Weights of a small GPT-style language model, trained from scratch on English Wikipedia.
Training: a variant of Muon for these matrices, 7197 steps.
MLP neurons of a small language model. Each row is named by its layer, matrix (down: output weights) and neuron, and shows model dimensions 32-159. Each number is 200 + 40 x the weight over its row's rms, rounded and kept within 0 to 999. A neuron's up and down rows have the sign that makes its largest values positive.
A block is one neuron, or neurons of one layer that tend to fire together. Before each block is what it responds to, as a language model described it from the Wikipedia text at the highest values.

Month names in full dates, usually after a day number or "in", such as 5 October 2021 and in May 2016, plus the inner 0 of years like 2007.
L10.down2,176,148,244,190,161,195,260,209,196,229,153,226,201,206,198,241,229,184,175,203,223,212,177,176,173,181,157,153,198,136,203,202,289,152,283,221,165,184,234,215,258,200,196,182,106,251,218,274,234,224,190,169,233,144,134,220,221,156,214,184,293,197,228,171,251,195,138,170,200,189,208,304,214,261,180,207,154,197,274,208,205,241,167,216,287,149,220,162,197,149,243,130,171,308,199,240,207,184,216,248,213,231,130,216,256,156,182,199,159,205,199,236,239,208,267,209,223,217,141,237,160,152,157,158,176,208,180,138
L10.down314,210,268,186,250,174,260,246,187,229,175,161,249,188,169,181,241,170,158,155,280,164,228,203,227,199,162,155,219,218,164,156,222,279,157,197,269,262,172,202,197,213,205,193,135,200,168,198,215,183,122,199,179,195,212,137,209,174,200,227,243,268,202,145,181,174,134,163,176,189,221,188,215,114,170,200,166,119,246,197,165,161,193,241,164,173,245,193,222,144,230,281,201,222,253,209,264,104,195,204,183,203,199,143,227,155,178,260,238,196,183,240,243,240,206,159,203,197,205,196,163,152,239,136,229,97,163,164,268

Common English male given names starting a full name in lists, tables, lineups and credits, such as Michael, David, Mike; sometimes name-derived places like Grant County.
L3.down37,141,210,239,127,190,304,178,202,208,129,180,233,167,198,218,245,176,148,159,212,182,175,205,214,262,274,213,170,206,236,223,270,138,162,253,134,188,231,171,182,239,209,136,144,236,213,183,174,167,204,117,201,97,197,125,247,194,209,191,226,188,186,228,186,144,273,232,215,116,257,216,233,159,211,222,283,155,206,230,272,172,169,163,207,157,245,202,105,192,224,187,181,145,161,264,142,172,213,225,189,160,177,255,161,163,224,172,218,234,176,178,171,236,271,249,226,217,155,267,255,149,219,190,227,295,138,145,260
L3.down106,178,182,197,310,228,264,223,185,150,203,210,199,191,184,204,227,83,151,264,169,139,253,227,232,179,180,203,217,217,259,194,173,156,238,187,211,169,168,276,247,174,215,201,269,237,132,223,186,199,222,216,149,184,207,222,130,201,116,224,141,166,196,185,214,179,311,203,159,193,242,239,173,131,237,193,226,199,259,191,288,250,216,216,161,149,283,171,208,218,206,203,172,186,182,194,239,201,208,169,200,225,210,167,249,223,182,247,225,297,171,216,149,198,178,193,186,210,257,179,215,195,184,155,260,186,282,264,216
L3.down347,237,188,221,238,207,185,237,173,198,226,181,193,258,223,207,234,170,245,184,232,201,261,209,210,218,235,228,191,207,243,205,205,142,198,181,245,234,191,264,257,233,213,243,252,292,165,265,238,155,221,145,129,295,212,232,197,171,212,301,141,216,194,231,163,194,229,185,168,245,215,155,270,265,227,177,119,190,180,183,269,215,183,209,150,249,209,205,166,215,208,205,191,160,208,241,236,197,179,216,208,234,192,246,161,289,284,212,142,262,211,301,224,154,245,232,280,213,242,156,164,237,168,216,274,184,200,188,195
L3.down355,173,254,183,254,161,207,239,186,180,149,243,221,200,237,213,212,151,209,252,192,172,167,216,154,247,219,200,182,259,200,151,230,187,229,201,235,241,155,210,247,226,142,214,174,254,199,130,158,183,226,152,183,193,194,221,243,188,216,175,129,210,167,182,149,151,262,163,260,176,175,231,219,217,214,122,164,283,157,269,193,267,198,239,188,180,257,215,161,169,204,137,228,163,205,131,201,194,175,203,168,118,260,267,160,199,176,176,119,240,135,176,208,196,215,236,273,206,292,258,208,192,206,153,262,266,157,238,254

Capitalized first subword of a multi-token proper noun, mostly surnames, places or organizations, such as Par(alympic), Par(ish), Pr(adesh), Fel(dmann).
L3.down179,158,223,169,188,160,243,226,188,208,209,195,141,158,194,256,180,223,215,169,251,253,195,188,252,226,268,196,224,175,214,258,182,166,163,142,223,232,217,205,198,202,199,215,208,202,255,187,250,231,172,163,204,198,274,200,159,207,203,178,181,122,179,234,156,188,175,283,259,235,208,172,229,227,168,259,202,212,291,190,204,213,219,143,161,199,213,282,161,218,270,182,179,180,240,249,216,238,236,209,193,222,244,206,209,274,196,239,213,187,123,197,258,257,171,206,191,135,260,203,194,121,241,173,264,185,220,331,176
L3.down293,233,183,172,231,150,211,201,151,220,203,136,192,159,241,114,156,202,213,169,127,209,230,220,193,159,226,183,234,223,197,241,227,170,215,239,253,173,175,216,177,148,182,183,306,159,263,166,167,244,198,189,198,139,222,123,97,251,205,168,227,181,211,204,197,189,220,234,231,199,270,204,228,187,234,155,222,160,224,254,141,197,193,208,244,175,216,233,251,184,159,253,170,174,197,282,189,191,308,117,209,178,229,204,249,125,245,169,189,141,178,164,146,154,220,221,232,188,195,144,194,226,189,159,243,205,236,172,156
L3.down330,169,120,211,212,179,204,209,197,182,208,255,237,268,231,162,194,109,243,185,264,159,175,290,205,149,165,173,232,210,204,150,205,201,243,176,268,145,136,212,178,206,224,280,189,180,166,147,169,196,180,181,198,143,197,219,152,173,198,156,225,154,196,237,204,230,268,146,158,222,168,216,278,160,152,209,243,212,177,231,194,195,240,160,132,262,225,200,174,181,144,191,251,192,264,147,149,198,200,199,165,167,165,270,191,191,302,243,137,166,181,239,203,194,182,221,202,204,149,229,233,158,226,125,174,237,145,230,208
L3.down341,223,185,169,196,226,253,189,213,190,234,247,187,180,181,191,191,97,145,287,191,183,283,132,232,170,230,243,250,137,210,246,205,204,235,242,199,228,246,202,263,213,214,229,240,251,242,149,149,147,218,201,227,214,196,207,232,241,270,152,238,203,117,190,221,163,257,167,164,160,227,208,184,139,275,173,214,189,168,249,246,196,110,159,220,172,174,183,118,234,192,139,143,216,235,244,259,186,187,220,169,181,258,179,243,243,202,203,239,253,242,206,258,271,139,191,176,220,265,210,170,164,211,218,177,165,164,163,204

First word-piece of a proper name or term repeated from earlier in the text, such as the K of Killer, Gal of Galileo, D of Dixon.
L4.down10,253,230,154,185,154,234,237,241,194,148,226,152,120,224,154,167,238,154,216,195,264,265,212,262,240,201,229,189,183,157,195,294,215,225,218,134,276,193,191,269,238,174,147,175,266,170,284,241,244,196,212,213,252,212,293,236,212,163,232,162,260,247,171,182,211,195,243,139,123,242,225,234,145,104,194,180,175,176,216,189,232,215,249,165,192,224,187,201,290,190,307,261,198,207,232,169,203,236,181,183,263,211,193,199,185,188,165,153,146,181,227,200,173,158,144,168,225,266,183,157,269,223,220,205,232,223,152,229
L4.down25,219,137,211,208,160,199,293,192,240,209,260,268,243,193,176,162,233,113,209,156,173,228,223,223,193,199,160,162,237,191,218,223,267,157,151,215,228,200,194,194,193,132,354,187,208,108,186,249,185,209,140,209,202,208,192,167,246,184,160,151,225,217,167,177,193,195,216,158,195,281,202,257,179,207,153,173,198,254,250,205,262,157,238,203,167,112,192,142,174,182,252,159,208,196,170,243,183,235,195,243,222,213,188,246,218,186,200,187,220,204,263,153,154,204,274,219,284,240,263,208,214,232,209,158,216,243,147,281
L4.down80,160,211,210,139,194,139,150,195,112,232,219,184,153,216,217,195,221,234,136,277,260,156,165,202,213,184,167,252,224,217,219,208,144,188,177,144,261,313,230,249,240,197,163,185,214,277,234,174,222,225,220,202,223,117,210,227,240,127,195,222,214,227,279,177,191,161,205,207,234,120,120,262,196,221,214,164,213,194,212,187,142,192,147,261,216,245,187,226,166,127,219,284,120,213,266,190,256,187,216,197,212,214,209,179,159,236,220,184,192,194,161,216,229,160,237,201,164,217,151,251,176,181,251,254,224,146,168,198
L4.down112,231,180,202,251,174,220,260,155,184,185,229,201,203,219,185,210,165,148,171,133,198,229,195,286,197,157,244,165,139,173,214,196,250,207,164,201,223,277,194,270,226,221,273,173,277,133,140,253,224,267,106,237,202,213,215,163,216,134,194,182,264,257,214,187,147,198,232,137,142,205,184,278,100,224,175,143,156,84,187,188,264,212,212,220,243,221,188,152,227,172,200,170,166,175,198,187,160,219,209,203,217,199,194,187,227,143,142,194,210,214,196,152,148,203,284,225,256,231,198,180,231,243,202,160,229,224,108,257
L4.down113,164,167,179,219,128,227,237,247,166,185,225,193,157,210,228,156,152,151,117,255,158,237,140,161,213,200,227,158,230,204,210,230,201,239,202,195,249,177,194,152,210,130,257,179,217,158,170,231,153,229,205,188,170,248,190,175,151,194,206,254,115,250,210,211,138,212,224,171,124,234,197,231,241,198,206,208,217,150,162,287,230,189,118,248,216,214,210,136,197,206,248,197,181,197,181,215,158,269,164,197,247,167,175,162,183,146,206,269,238,197,225,56,132,186,223,185,175,223,148,224,281,200,177,201,133,201,208,270
L4.down185,214,182,220,150,151,212,270,138,203,133,215,212,168,184,168,204,169,98,160,180,169,229,205,221,144,176,165,117,140,135,195,192,248,181,198,126,160,229,201,224,269,190,251,199,267,184,158,268,187,240,198,202,212,145,172,196,185,151,183,170,241,248,204,209,159,215,220,137,182,217,208,252,120,210,158,182,141,179,254,247,249,201,212,173,182,200,166,147,222,180,190,161,140,224,212,237,171,236,150,170,236,205,89,185,227,182,149,200,278,184,187,153,143,205,189,227,169,306,257,237,210,274,192,194,168,193,132,251
L4.down187,177,223,177,212,133,207,255,153,209,189,204,207,158,219,215,215,140,146,208,144,173,208,111,126,167,193,172,175,180,184,230,187,215,282,191,192,254,176,185,275,187,176,231,256,314,100,175,253,138,234,205,255,188,149,195,160,201,174,203,190,209,217,227,243,161,234,216,166,204,169,155,237,155,216,134,185,157,185,256,269,233,219,159,234,180,250,192,119,205,184,181,190,193,188,207,194,166,163,142,239,209,190,151,216,252,186,192,150,282,184,184,182,176,210,240,193,184,207,215,221,224,239,212,204,181,241,142,211
L4.down330,268,234,144,246,251,126,279,179,210,112,185,263,205,170,202,237,153,184,162,138,160,220,213,227,187,175,190,197,213,226,176,179,164,190,194,253,217,182,267,288,183,218,263,163,220,166,222,258,230,252,160,200,239,156,151,212,215,242,279,200,223,210,208,239,158,160,169,127,179,177,230,182,153,225,173,215,169,139,174,275,264,292,222,212,181,273,176,165,214,123,260,231,239,191,171,212,211,185,194,255,207,138,204,175,160,155,87,274,210,168,227,132,177,198,210,275,142,210,215,214,196,262,212,171,169,189,167,250

Tokens right after a digit inside a number expression: month names in dates (8 January), decimal points (126.9), and en-dashes in ranges or scores (8–9).
L3.down75,196,174,184,214,274,203,225,187,165,109,217,175,201,185,262,186,196,219,220,171,183,222,183,195,244,127,183,124,165,231,201,196,225,219,270,177,156,137,143,220,148,182,193,236,244,235,248,186,225,150,249,145,187,162,235,234,192,196,164,220,186,223,223,243,112,260,140,246,158,262,152,220,186,231,201,213,238,194,208,209,213,283,243,166,185,161,261,202,133,208,156,184,206,273,76,184,271,270,182,152,232,215,148,183,165,176,291,192,197,179,216,242,196,249,288,129,186,165,259,259,169,210,222,121,203,200,210,265
L3.down230,167,209,189,204,254,269,239,318,154,155,276,163,266,171,214,212,194,222,175,173,246,193,121,189,212,186,192,266,193,145,161,212,136,151,202,215,208,162,206,181,207,144,192,198,239,196,145,192,153,210,158,245,217,137,179,266,265,231,166,190,200,274,141,129,211,187,260,213,224,178,194,133,145,275,186,201,203,195,208,210,270,220,198,181,176,175,288,195,135,191,220,246,172,257,166,238,168,228,186,256,217,192,147,190,212,163,156,243,232,177,221,222,216,256,215,161,136,148,225,118,203,252,148,181,235,92,209,234
L3.down243,196,221,200,177,247,188,236,204,166,203,220,239,225,221,185,104,216,219,151,106,228,174,187,179,155,151,172,148,186,210,176,232,175,193,210,203,225,201,155,165,115,219,293,159,244,217,177,187,208,190,193,264,143,190,231,282,295,241,190,222,175,239,155,190,200,143,210,279,269,186,213,95,252,101,119,250,223,224,190,193,222,181,188,219,217,166,142,133,223,262,219,210,195,174,168,254,178,232,219,213,167,178,172,159,121,177,120,243,166,217,222,153,230,104,260,192,146,145,132,219,260,241,233,133,198,138,241,217
L3.down351,207,243,210,256,226,253,181,191,169,225,176,224,183,218,179,280,209,160,174,199,166,194,150,233,218,170,231,147,204,190,247,255,199,207,231,142,216,240,221,205,190,172,205,182,238,202,193,301,171,143,241,253,196,213,200,163,169,205,246,198,211,256,240,223,188,195,208,188,289,233,225,206,206,212,193,272,184,214,241,182,132,218,207,276,181,216,138,157,219,221,156,226,205,212,228,259,215,154,75,165,159,229,213,153,226,216,230,247,207,235,136,129,209,194,145,147,174,298,246,195,215,201,185,121,230,195,179,133

Given names or their ends (Steve, William, Tim-my, Ronn-ie, nickname quote marks) in person names, mostly in tables, rosters and lists.
L10.down1,181,221,152,262,245,146,263,189,166,267,275,197,206,140,167,220,239,236,233,196,284,182,201,287,205,221,192,161,212,185,214,205,160,199,204,227,169,274,248,184,180,202,208,200,242,142,183,189,159,236,210,234,183,243,181,215,223,180,245,232,168,228,163,157,225,231,252,243,190,219,187,166,245,123,136,197,219,218,174,236,245,251,206,217,171,135,153,198,236,281,306,173,223,263,179,206,169,128,134,285,156,245,153,203,204,180,195,138,208,228,174,185,218,241,186,180,233,166,166,165,232,153,218,248,245,220,220,171
L10.down268,204,225,180,237,212,101,220,188,201,199,215,185,242,243,179,237,241,142,223,208,293,159,224,147,258,152,181,174,265,254,271,234,207,229,175,254,212,215,271,203,187,153,188,240,203,134,195,193,227,177,198,199,220,257,206,93,183,157,186,224,229,218,175,158,141,197,229,250,213,293,215,172,201,177,168,202,139,214,194,238,238,218,201,274,227,266,129,220,318,207,170,228,204,213,174,166,183,245,232,142,203,250,252,166,254,186,266,243,236,212,187,225,182,173,170,223,113,245,159,172,247,186,152,165,205,216,180,174

Fires on month names right after a day number in dates (27 November, 11 July) and on verbs or word-starts like walk, meet, stand, partn-, st-.
L4.down1,193,192,121,256,236,265,190,238,150,185,220,206,184,265,271,215,238,170,195,189,238,207,144,158,119,271,194,190,206,154,208,232,134,232,140,185,181,252,223,196,238,155,216,192,211,218,194,161,156,243,199,193,156,249,167,184,235,168,322,205,183,208,105,245,186,203,212,229,261,207,164,231,181,207,196,254,153,172,163,187,191,197,144,195,149,178,157,156,207,213,293,210,232,139,225,186,200,172,168,239,102,204,153,236,163,294,186,199,188,237,260,235,277,205,185,226,169,190,172,181,211,231,222,273,220,237,182,222
L4.down8,140,239,148,185,191,230,223,192,156,224,210,196,242,201,164,199,186,175,248,212,218,156,158,188,208,169,185,194,235,112,126,283,206,197,98,154,208,234,166,203,170,243,209,278,190,185,202,234,160,257,161,144,220,222,238,202,212,194,220,225,154,207,273,199,199,216,203,203,268,205,159,192,179,192,150,205,195,170,214,232,219,164,127,172,187,167,166,208,212,189,195,244,217,179,333,180,199,269,139,201,219,253,206,177,175,250,248,226,280,237,158,188,152,175,170,186,147,134,239,228,246,190,170,130,167,221,162,268
L4.down29,152,158,176,159,167,296,244,176,189,119,166,204,168,222,154,208,159,235,182,160,230,140,191,156,236,198,175,213,281,168,192,181,188,137,216,195,198,168,234,198,158,143,229,250,265,211,160,243,156,224,182,205,240,217,213,197,276,209,221,148,197,191,80,187,173,118,190,188,186,222,198,140,266,202,182,207,158,190,174,147,153,193,264,218,210,250,222,169,160,239,275,235,175,219,190,159,197,154,188,210,133,206,218,150,199,164,250,231,221,184,200,215,229,145,237,241,177,199,192,170,162,266,183,159,209,226,251,172
L4.down39,122,128,175,199,157,181,196,182,217,226,251,161,101,190,250,171,194,154,160,140,148,204,220,201,176,179,163,195,190,212,174,217,238,240,224,252,166,264,229,135,169,214,204,239,184,160,180,178,174,196,259,317,206,232,210,232,153,234,253,209,194,221,218,98,208,213,277,157,189,150,198,218,178,201,208,213,234,237,211,258,235,180,240,204,252,143,198,191,198,229,235,266,155,190,246,164,206,181,177,184,189,211,190,181,230,271,276,203,176,218,239,182,292,196,238,132,175,175,222,254,274,216,210,273,199,233,181,194
L4.down75,171,269,189,199,189,206,227,225,220,187,182,206,225,201,246,272,206,249,243,197,191,268,206,235,232,161,199,121,225,141,194,225,217,257,239,182,231,197,141,224,175,201,159,148,175,151,235,166,283,210,109,202,170,191,165,180,238,183,199,210,190,226,171,171,207,192,118,230,234,271,254,217,105,192,203,142,253,220,117,209,186,214,242,174,253,223,146,219,229,197,184,210,237,244,219,266,186,248,177,134,224,183,236,236,254,234,148,241,234,316,295,170,137,183,233,200,180,199,229,234,205,191,236,183,240,164,233,213
L4.down140,131,137,184,209,282,226,188,185,209,201,202,217,116,208,201,167,198,163,219,198,266,248,154,254,223,279,293,138,181,198,200,177,129,259,268,173,159,196,172,136,194,217,230,148,229,154,255,156,191,182,210,192,230,237,174,175,241,153,153,237,277,162,209,229,209,153,173,151,225,187,209,182,213,154,230,172,186,229,248,194,147,185,201,178,177,278,154,227,179,196,119,203,176,86,109,236,249,188,221,237,215,220,211,193,191,268,258,202,162,172,191,182,130,211,187,189,189,209,112,187,166,224,221,161,220,197,272,144
L4.down183,230,191,196,277,264,172,210,257,255,176,106,248,248,240,237,180,249,177,200,175,247,209,164,198,247,229,247,246,225,70,237,214,197,201,214,275,237,188,190,159,177,200,205,178,221,200,192,175,259,163,210,265,220,87,179,257,196,151,208,121,194,211,160,274,229,180,212,206,221,209,235,195,213,195,212,204,228,202,109,160,209,157,187,216,147,219,217,193,191,227,129,181,148,248,191,149,209,160,237,209,244,209,210,184,235,232,180,253,214,219,204,258,185,231,190,129,221,198,226,201,223,190,226,210,172,210,302,292
L4.down232,210,174,171,233,169,168,193,124,238,247,153,182,109,223,197,217,182,159,181,170,222,186,172,162,189,261,174,242,206,160,248,194,211,181,206,230,224,206,197,227,169,296,167,252,163,224,206,193,179,200,206,185,193,331,239,176,195,145,180,142,247,153,205,207,128,192,216,246,200,250,171,124,223,244,253,259,276,140,102,237,179,237,235,175,191,239,167,186,139,277,190,144,217,241,204,194,164,240,223,187,135,174,195,225,264,244,288,221,192,195,219,169,207,114,201,175,215,160,252,171,211,222,223,278,214,259,159,143

First word of a proper name or named entity in lists, tables and citations, mainly given names and places, e.g. William, University, Mississippi.
L4.down6,158,218,190,208,251,249,218,237,222,289,225,154,139,209,161,142,200,140,281,257,269,289,184,160,183,182,182,174,215,275,217,237,118,212,254,220,237,200,191,225,148,284,225,205,238,202,209,232,199,244,171,243,193,246,235,182,151,168,237,189,190,217,243,312,146,213,278,181,236,197,157,197,202,163,143,157,227,240,189,157,234,220,189,100,174,177,208,164,221,231,231,186,213,164,273,257,187,212,190,201,210,145,225,169,182,208,209,184,218,235,260,264,165,203,189,181,175,176,153,149,177,240,245,109,158,177,163,118
L4.down38,187,145,176,218,219,243,268,201,255,112,160,195,148,214,167,232,168,166,182,198,185,163,214,199,140,170,195,195,214,193,241,192,236,154,244,190,267,189,205,265,265,168,251,159,260,207,146,236,212,179,202,200,164,236,182,147,245,187,183,243,249,238,165,211,161,165,200,226,191,258,166,190,171,212,223,216,199,189,228,261,204,188,160,163,295,308,156,139,226,189,245,132,153,166,260,189,189,304,150,220,254,259,134,193,135,181,181,206,219,251,240,211,231,213,199,265,176,248,221,187,298,268,195,120,142,119,190,173
L4.down137,195,214,137,251,175,211,210,254,235,266,191,98,192,168,153,176,174,172,182,224,199,250,148,189,208,116,226,185,265,175,193,284,207,177,191,132,129,195,212,235,167,185,208,288,216,209,278,164,177,218,171,108,234,188,195,149,212,192,264,202,195,205,192,203,219,204,147,211,186,185,192,250,209,279,165,221,247,202,218,190,117,193,223,258,219,220,168,87,206,236,209,170,187,305,248,231,219,227,207,214,119,177,209,160,222,124,257,206,182,153,172,172,226,159,233,256,192,195,218,233,218,154,195,225,201,299,216,288
L4.down166,170,145,219,173,218,143,208,214,256,282,256,231,181,159,217,171,123,174,197,241,154,159,198,216,215,258,157,235,168,192,194,232,169,179,259,141,235,184,280,191,171,247,221,177,156,199,85,95,199,238,162,188,184,189,180,280,211,237,247,160,205,191,213,216,242,170,188,209,229,246,163,254,240,117,196,120,184,218,308,232,207,156,200,185,217,224,227,226,219,221,246,217,231,111,272,188,281,147,219,229,237,205,252,139,154,166,193,252,157,242,188,191,172,201,208,201,169,209,212,208,198,158,170,172,289,138,136,193
L4.down172,191,207,208,204,221,228,203,180,227,150,193,209,230,228,198,187,105,234,116,206,168,109,189,210,209,198,228,246,163,172,202,272,169,179,231,103,169,302,183,253,167,150,237,157,281,229,156,191,270,250,183,242,255,238,177,220,195,154,249,161,216,138,228,212,221,252,191,204,186,191,145,214,249,158,246,269,229,145,209,175,110,170,210,125,211,282,194,204,164,201,207,178,143,189,200,192,189,163,276,182,197,160,206,193,226,260,197,234,149,148,243,234,256,238,200,199,157,176,173,274,208,229,180,215,187,254,128,203
L4.down222,146,175,196,113,222,157,201,169,267,212,164,232,119,102,193,204,189,174,174,219,244,208,255,211,205,123,186,128,243,220,166,201,176,164,230,280,285,161,253,213,156,190,161,182,236,221,200,198,200,208,145,127,156,192,197,251,108,228,277,213,195,175,252,213,238,255,227,241,136,207,273,238,222,186,159,236,210,180,218,223,253,158,203,158,191,229,139,203,162,233,227,261,185,173,225,237,190,231,232,149,184,186,196,183,186,209,218,108,251,255,271,170,157,240,208,199,162,192,203,204,146,203,183,303,177,148,194,89
L4.down228,208,199,259,111,205,207,251,133,158,173,201,142,159,182,212,155,183,210,234,255,182,229,315,182,177,154,191,235,196,249,273,242,222,200,182,244,160,255,208,197,263,212,207,176,159,152,183,149,190,255,138,193,209,195,223,172,245,232,149,235,171,205,180,173,305,201,231,164,192,216,133,224,244,195,189,195,225,229,218,256,193,174,147,253,291,125,221,237,222,184,145,142,163,190,230,204,158,222,190,147,195,164,229,244,146,153,208,245,197,326,205,190,142,211,159,159,205,185,203,149,238,160,181,158,212,190,182,193
L4.down366,228,166,201,156,262,169,321,221,198,220,193,177,169,222,192,191,224,236,165,213,187,266,115,92,307,220,183,81,179,231,234,198,219,185,189,174,187,219,266,164,258,281,216,190,198,200,155,246,149,275,206,142,192,120,149,146,176,219,220,203,183,158,196,248,229,139,225,151,162,253,222,156,254,254,183,232,210,157,171,226,188,187,204,165,151,193,206,194,151,216,215,115,217,158,234,176,172,225,184,164,204,206,179,221,210,263,153,251,114,218,158,211,174,180,216,191,136,181,175,225,225,154,155,154,224,140,204,165

Opening or early subword pieces of multi-token proper names (people, places, taxa), predicting the rest, e.g. Sat(yanarayana), Cor(inth), Ch(ip)man.
L10.down46,257,197,203,195,199,161,184,183,180,218,167,231,277,172,183,151,279,173,195,234,222,180,234,227,165,224,138,268,184,208,171,198,195,186,162,102,143,209,138,96,181,149,172,242,136,187,156,146,203,179,282,225,255,256,176,116,221,184,185,134,217,258,176,223,230,189,229,179,258,199,172,168,219,180,201,155,171,238,146,231,96,252,162,186,225,180,204,213,207,232,207,148,246,190,181,132,228,184,202,225,143,229,137,130,191,196,244,224,241,208,238,187,165,139,164,151,140,171,309,252,148,170,213,163,225,143,218,171
L10.down242,243,233,251,246,153,229,191,152,261,157,210,123,164,204,211,171,198,160,211,245,142,156,187,183,160,223,158,199,234,202,120,172,205,297,194,247,167,168,279,239,225,182,243,190,181,234,333,219,230,171,190,129,226,125,196,189,218,174,228,177,189,140,185,182,159,195,236,224,241,257,205,231,203,196,172,156,186,181,258,192,151,181,199,217,226,161,267,196,208,220,225,192,194,184,191,198,175,239,309,122,234,246,188,114,192,252,213,223,239,156,195,210,184,153,235,199,231,247,255,233,174,268,234,269,228,189,183,163